config.yaml
hidden_size: 192
vocab_size: 8192
hidden_act: "swiglu"
attn_scale: 0.177
tie_word_embeddings: false
init_std_o: 0.0
init_std_up: 0.057
init_std_down: 0.0
beta2: 0.98
weight_decay: 0.2
schedule: "wsd"
decay_fraction: 1.0
max_seq_len: 512
max_steps: 6872
dataset: "wikipedia_en"
MLP neurons of a small language model. Each row is named by its layer, matrix (gate and up: input weights) and neuron, and shows model dimensions 64-191. Each number is 128 + 24 x the weight over its row's rms, rounded and kept within 0 to 255. Numbers have three digits each. A neuron's up and down rows have the sign that makes its largest values positive.
After each neuron's rows, "fires on" lists the tokens most often at its 100 highest values on Wikipedia text that the model never trained on; "fires after" lists the tokens most often just before its 100 highest values on Wikipedia text that the model never trained on.

L4.gate395:136089078142103144134134121164125145093109131130144153108109109146135080116160113147137119150151115089137159115180132134172122122127107080153137116123128151127164154173118107131153101132105142151122109117129090147141104120094138147169151127151099172130110168154109155115117150106175116123103119093148108122110143151165161130160122144094130129165110117193134142138139123148139137088113
L4.up395:131114121105095141101154110117102129137140105175137161122112087145093095118129120135171140135151077103120151129132096079143125113194156112176129140118118192133182099178140095115152137104132108160090128110167100130131088132130163108154137144132151117128135086145123134140133149093146168110113120125096107136120122130163132148122098119103137115146110124123104140133134155194140109102138
fires on: "|", "."
fires after: "\n", "\n\n", " (", " co", "-"

L9.gate674:090145152091120147083106134128122149147133133157127084139168121112109127138098153137165120136136151120126120109134106130135162078133162130120087138140156081133132100084153064120096123106149125128117083167109149132139144110113107071191146098134122096107136143144110155150152179132156106135116128107113149084104158129112142142156125112132102151101145147138130140150106081132158111161143
L9.up674:105098123124146117156150143161135120138125111147098165119102098081180115128122141155143158126122163143106129122127118075133130111165146093096104121112151152080114134149131102195135116125093146088096087135151138156130135106109117113108098126151149136131100118138145115138115139098130147116155110175100157099105112124107127119136094110121169143121117178123138113109126162171110150129146
fires on: "0", "6", "2", " (", "3", "1"
fires after: ".", " (", "−", "-"

L7.gate751:125126144138164113151137177131149167129123150114111102128126115125103128063106087115100142140114123126118120140106093117177126162160124157121141128144130108094118121138086140105133135124152134123150153115151113129167145166126138122106150174120169126148139123098099095122137123142137115120163143122124087162122082136161093108149129107097162096100069151154107101166103159084114130099138
L7.up751:123161121162127116092137121138113138115127149132162114144135118110144077136113100130138103141129132142165159162083175115156131112155121120110133123139123145111154117103132151114143127133111089131135134156132111115116131123154159131112100155180137131131106114133150123176112141153142099127076128147080112115131116133153087110122145092142149101134119143102074114112116115112109146090164
fires on: " It", "\n ", "\n", " and", "="
fires after: ".", "\n\n", ",", ":", "\n "

L6.gate465:095144120104101086138069146112081178145137156128147125153123083140105119082087118105156132135113114112124120111164145112099133130134140102123113096105090126140142146114125102164125153128106115114143109165116078148093128135149098119116090125142117095128106115137147152133142207141142118109157113124115113104111107097137145116135131099112167141098125088136148160171109108165110122112139
L6.up465:086139163120112111102126144123091157183094131126139128117131139150105125148065169143137094141156177116125106129106153147123114155111148121123113114125110117143120100093146165130121146115163149153130114140122093164125143131170146141121132183160140080105146114147155153129117152116134178100101115074105129092138112129095160135119116105108165112107173123137090158129113065137110126085117
fires on: "1", "0", "t"
fires after: " (", " \"", " $", "-", "[", " ["

L15.gate742:144097086138141131183113114173135111102092163113138099139133141126107162101107100095147156137154121107079135115189094127130106161142133127176116110142127092125112141127165147127139106127136105179115095122099094146097121122128104111124139125116119172161153129097121164124121091115116144165116128132150136180094153125138128136142101137085111121175113157152181104137125086160106111113107
L15.up742:113172152113173085140104130114127164112174142115156141089122117138166124088101174133107121136160156114144179161108117120121092131131155109133121136138098106116162139137140156137113105140152119092102165091131142145146078110147114156136105139090156169154140167122102086112150084117136092159124126118108099123134148128193158108124130161170120125138140084123116146121103118184166122150147
fires on: "=", "|"
fires after: "\n\n", "\n"

L3.gate998:111131138139140121142120110158119123136110115114121111096100143134183126122061119130128162186125161147086127152140133117198133120095144101154130177129155121144154096104141150084137068136131149108109109123122122144145129139143174095157105104133135104138142159085116158110113130143155159163113154116116141097129155151106127117133117133152096147119141088137101145139133099087076151125101
L3.up998:148134085140119101090091165168113126133114143111169115136135119152170118120112147140152140139134135144109158122134108145135121102133131108123119088106104123109148145093129165160143118139088135155123166098139143137130081101109165098119144128150110144098118101131128169128149141180145160179138109084164111123058123153111112123117092147105089150093118101156112131102137081107101155174113
fires on: ".", " —", " −"
fires after: " |", ";", "|", "7", " 10"

L7.gate667:128080110120102142104110149155128173159130112143137152098099125154183127087104115182119117157161109101081130146181117109189151140135131084093133144125125144125091145130167110116099076161115120145119144146110086175118171100128123066131116153151135118125134151127095111121146162079165163168162093101131146135116144120122127143137125114128149116139129127096127149134117121130105156138086
L7.up667:128175134138153077097141117135134156080140091135115132113154152097107123129115156135135144146157088096131108150137071135130118088140110093109099119147112139120106104123167123155071067132082087128162155150120102115153129122158123113104104162101098116128146119144115146105121159155121111140124113145082091122159126080105143131124121109164128086097120151116122077120125139150138122156119
fires on: ":", " (", "}", "2", " –", "{"
fires after: " /", "2", " (", " Website", " zone", "{"

L3.gate724:091149125084151124174110125142135153139112103074191135144112144099149153091165106088107130163131125130122122157135103160111084134147124138151106092137157135123125104108129147081141095060139137112124141134106097122153122160125126141119135138087119130151145137163078141150083116096067138118090149100136137117113093086166138086118124117129142161133148140130136111143104125129119088155140
L3.up724:141131183131161130136137111139123162123139106111123107164134123149186126120144149122119082169116113089101145180114097100158154153123165136130128147110157106114152133145191158122117130112154090137148122119170129130098121138140141110147206162173112124101162107126135148112155098149142131160188122129117111144141122152120088154120129125116128133114129131154126108129113157118142117131150
fires on: "="
fires after: "\n\n", "="

L6.gate578:159130143146136128097138117145148177089160149136176148144142168170118113131139126122140157118140108112076109158112096112151105139114117115134119148127102099089142148160143143089062107155134128112131129162083116163117146126148094146163127144122092076115153095111110143114155128091115123177100149136101147115135111121164079141134137101093173096112107131139117129141151076142135101156130
L6.up578:098109144105143131093120139094147119174116110137138071126134076125095124175096138124163093127113163153171092147105148155145144135137108138128159165131130127125154181125120178105107129146144103104141130112104086150105102123155168162113119142117156127162110127128120165149139124097124131115100096128154103116060156135108150089136149156122139093160107129069157103099130124132102128126123
fires on: " in", " to", " are", "the", " among", " is"
fires after: " and", ",", " (", " who"

L11.gate898:131092110137157160158145113134159132123106098092109134080125126145133089118131135110169130143159113154063129139139081132147150134149174062146149145163160125137161141119138122171123084085129105187111150132163139160154142124111165119141163139129129121110108153128123174139120125120147083145128091127130144111123118140182116132126112163131111156136157107144107130162105141124127158132117
L11.up898:137159121134169101138094122103141129118097108096126140072161149142146159131113149139152142133132113120123103109107089150115114099106118102124154140075136156152185150110118135127164106108143080140133154138134125160163134127112134119134159081184124168118110162134080137113121138130156126167116127111128121106100135103084111132099074137118140120134102105133142142150183152122169133085132
fires on: "\n ", " —", " 0", "1", "%"
fires after: " |", ";", "–", "|", "'"

L7.gate479:122134152141170118144129124134147138080140102127128148177147085162100113114140126130110100150126106108088134134077127115145089127160154130142130101146122100153139125127105153083164093094130131141139102114136113132162109171154124072145161129102103103148144147126095104102147146095137110122140160143172130142130084141134149106122154100099109086101120150105080115157126091099111083117164
L7.up479:157133124114159155131048171112093113150130116185083119158105139111065144152108132152172147139172157134173142131144132103141137111121141119095131158145112128095107163120107165153107126148141136139075159148110122137139168129115145133147100099140100105104147143150113107129148144111123080134137085133137083096119146129133132120115165144086185142154053118144124118156116121129096138104150
fires on: " while", " but", " as", " and", " from", " when"
fires after: ",", " and"

L7.gate570:110161174091133131133177122142142116079134106089121106167118144134146131148132109099133147133134143077137157147108158129099089163171115123103117097160124114095110120100147132130149137120138100097096130145114162126144123141181137135097135139140128115116147155120095177148162113142175170108142133077147126117122120142125120119126141138171104045123106083104124077147119168126105110133141
L7.up570:140128145141148063146168131131104090149188099115150148144073136118127108108128124106130125161140161110154155149094157101144068098121125109113148086177146130142132127163147110135143139141123132162113106117127162118123130145140091138126094104140127174129124102133170184151103134108164098099120130149137157170107063146113142166158120120135147124152124102084075105147152110112110106109136
fires on: "000", "200", "500", " million", " while"
fires after: ",", " CD", "CD", " RC", "°"

L6.gate335:171179165117120113102154141159139136130121120121137122157126135114124133107108081124138139119095096092100115164116135134125094160167130158153132155137136137115169128129124154131146113148122114074126134166114168131106098189141153087152139124103118128145103128099115100152128120118123126135154137154150092102150106165065105123140159104152112099136105122129144121125092146103091103129147
L6.up335:133110102162151114126107142126134135156117092140091081118114109138108129138122165126123156142112119115136128134135133055165156132166094144125129134133135119131152132129140149123153084157126109133145108109121134118142078093126160147138099102120146146126083118128113126126157111105104167076117105106149124127133170138086137090125112112136115138160111151096153101103171109134110113155152
fires on: " with"
fires after: ","

L15.gate514:129154097158129104184145150157093091111123111185103114159120154102115112133113096090090174118123128102115102138167119153172139148169156081158119107132125112110098107119147138115139119107137109139108121110138089152153128138133151119108091144106163114128156115129149114095161083125175137144154145109098119122126090131114120128062135150127165092117133106149157150141114110126113117133130
L15.up514:127149100146113107164161101154116150140156081121105121142143141129158141156099129156106160135129110142113066138150144128133108104133177110143130114133139109122096147127118099113119094109094106104090199132140190124112110139140127148152113117156122103069143117102142124135159070096084131110118131098114168125126169136154139149128142100159120080077180104114132157115092137150148119110090
fires on: "\n", "|", "\n\n", ")", "="
fires after: " |", "\n", " =", "=", "DST"

L15.gate661:125118083100107109129130097135147120130117098126170133122097112111131162125127104103134115130152155156107133119152090093110109153090169139151118090130105132091184087117174123093131156108090135124114163140122095141150124168129130087149101112139120157141114101084160156125119122074131107124148126133140139126128159129135149138120158127134121148127108136133163168133163141132155100080126
L15.up661:132072132103130125117161164155134095123120068129104132116115130110136144102145138116131124139144114101123171114122096109173122144134129113109099133127135105164128082102142157124119156132191183118132153109137126147121130124150102107118150111155102118141116110093130112147131110085115103157093159133108151131140153116084122120158122128143128118154109105136176096153128174077129131190092
fires on: ";", " |", ".", " (", ","
fires after: " 1", " 2", " 0", " 3", " 4"

L7.gate374:172139168119110112108154122164118136159165121132143096168119138117121135128109159173127138168154079084078174141114085172146135138079116119105129111135148175100093087142148135105106087113102133112135114129130114114134168097144115085127149123122171108151162147132136135140159088092156107143152155122111125129137167149122112170139119151112112143116114154157114152142094120144119101100121
L7.up374:103162101096146130091149112096152122101148138161124098116137188117098116129112131085148085108115108121089137148130131120142129155144102102128122136114156150143135147122146122110147144125169130129114093151131116106124135159113164109106113078150138106129141152111106120125082109110102110112162114154112172185142107118112113152123119120127099160139147104170152105098101136143134137112108
fires on: "2", "k", "^", "r", ".", " 45"
fires after: "{", " km", "′", ":", "ü"

L15.gate383:123099112109122135113071109116141104121118107105143126120118111110113166127123065130147157169088123156161105103132134098127152114091098131137152118122131162111121109128125113085144133153117122114157156148109095135181136146137089121118159119128113110088138126102122128147122163104155114148168185131123167182161104118180127118087140149124146129158134094121117103168102151166119119127104
L15.up383:137129082157165111108073082139113124134175108095166148150160131155129151111138132130150102117107181149127144085143140125135126104110147121105112105145140161108150117090134146157141120093117112078124116163122066132125128177142129096135167108146088133116127132128111113164138128100113121142107123096138146153111138104145113091116120103101131109140125157168129118118135152108125112119122
fires on: "–", "-", " (", ","
fires after: " 2", " 3", " 1", " 0", " /", " 6"

L4.gate583:135121162167087110077106119085105145141113110117162172095130165158088127128101107130152122116139110140120103171125094081141121149130192159136109164102135145134111124104168111127121151117107154164128159133142150152116120147068131130122077152097163086117114101128129107140125156115088129139141168135102147124162121177085107138150123112159121152136156152143131143161128121124105090169095
L4.up583:129116124149161108174119119148144096126125103169124131163113074159147112081123142088143111091129132100135086149090147118105118118112081099109104118150126151154141117129095109121134076134120134172143136131138124132141144086166149154167117095106118129096122170150171208141150121116185137106121098119136135128142108163157118137141151128160113150184111092099075166125152152100107154126127
fires on: " DF", " MF", " V", " FW", " I", " GK"
fires after: " |", "|", ","

L9.gate628:133139138122107127138120126169138099136120156153129163132121157125130097148134116167146101160135122128125103154119171143121120109151110096112113127136129096147084119111136098111098138133110120114157112179080143137153115130138129130135127109144140107131154184100144141148131188128150135135093185174119133158154187136147145117154123172115113123130115177098121163135138078130119119173134
L9.up628:117108189058151135143104137115082131114110112162107159132119143156162092101112101105129130120138164145123148131112150139187129112133123070094135092111153129163120141099125138118101112138111141120115120154109153114126142085142158180106146100134125083136136160135095164147133168139108106105135146129120120144147107101119103157106116147156153141126105131121105071116113110113178128109104
fires on: "{", "2", "^", "/", "3", "0"
fires after: "^", "{", " (", ".", " km", " m"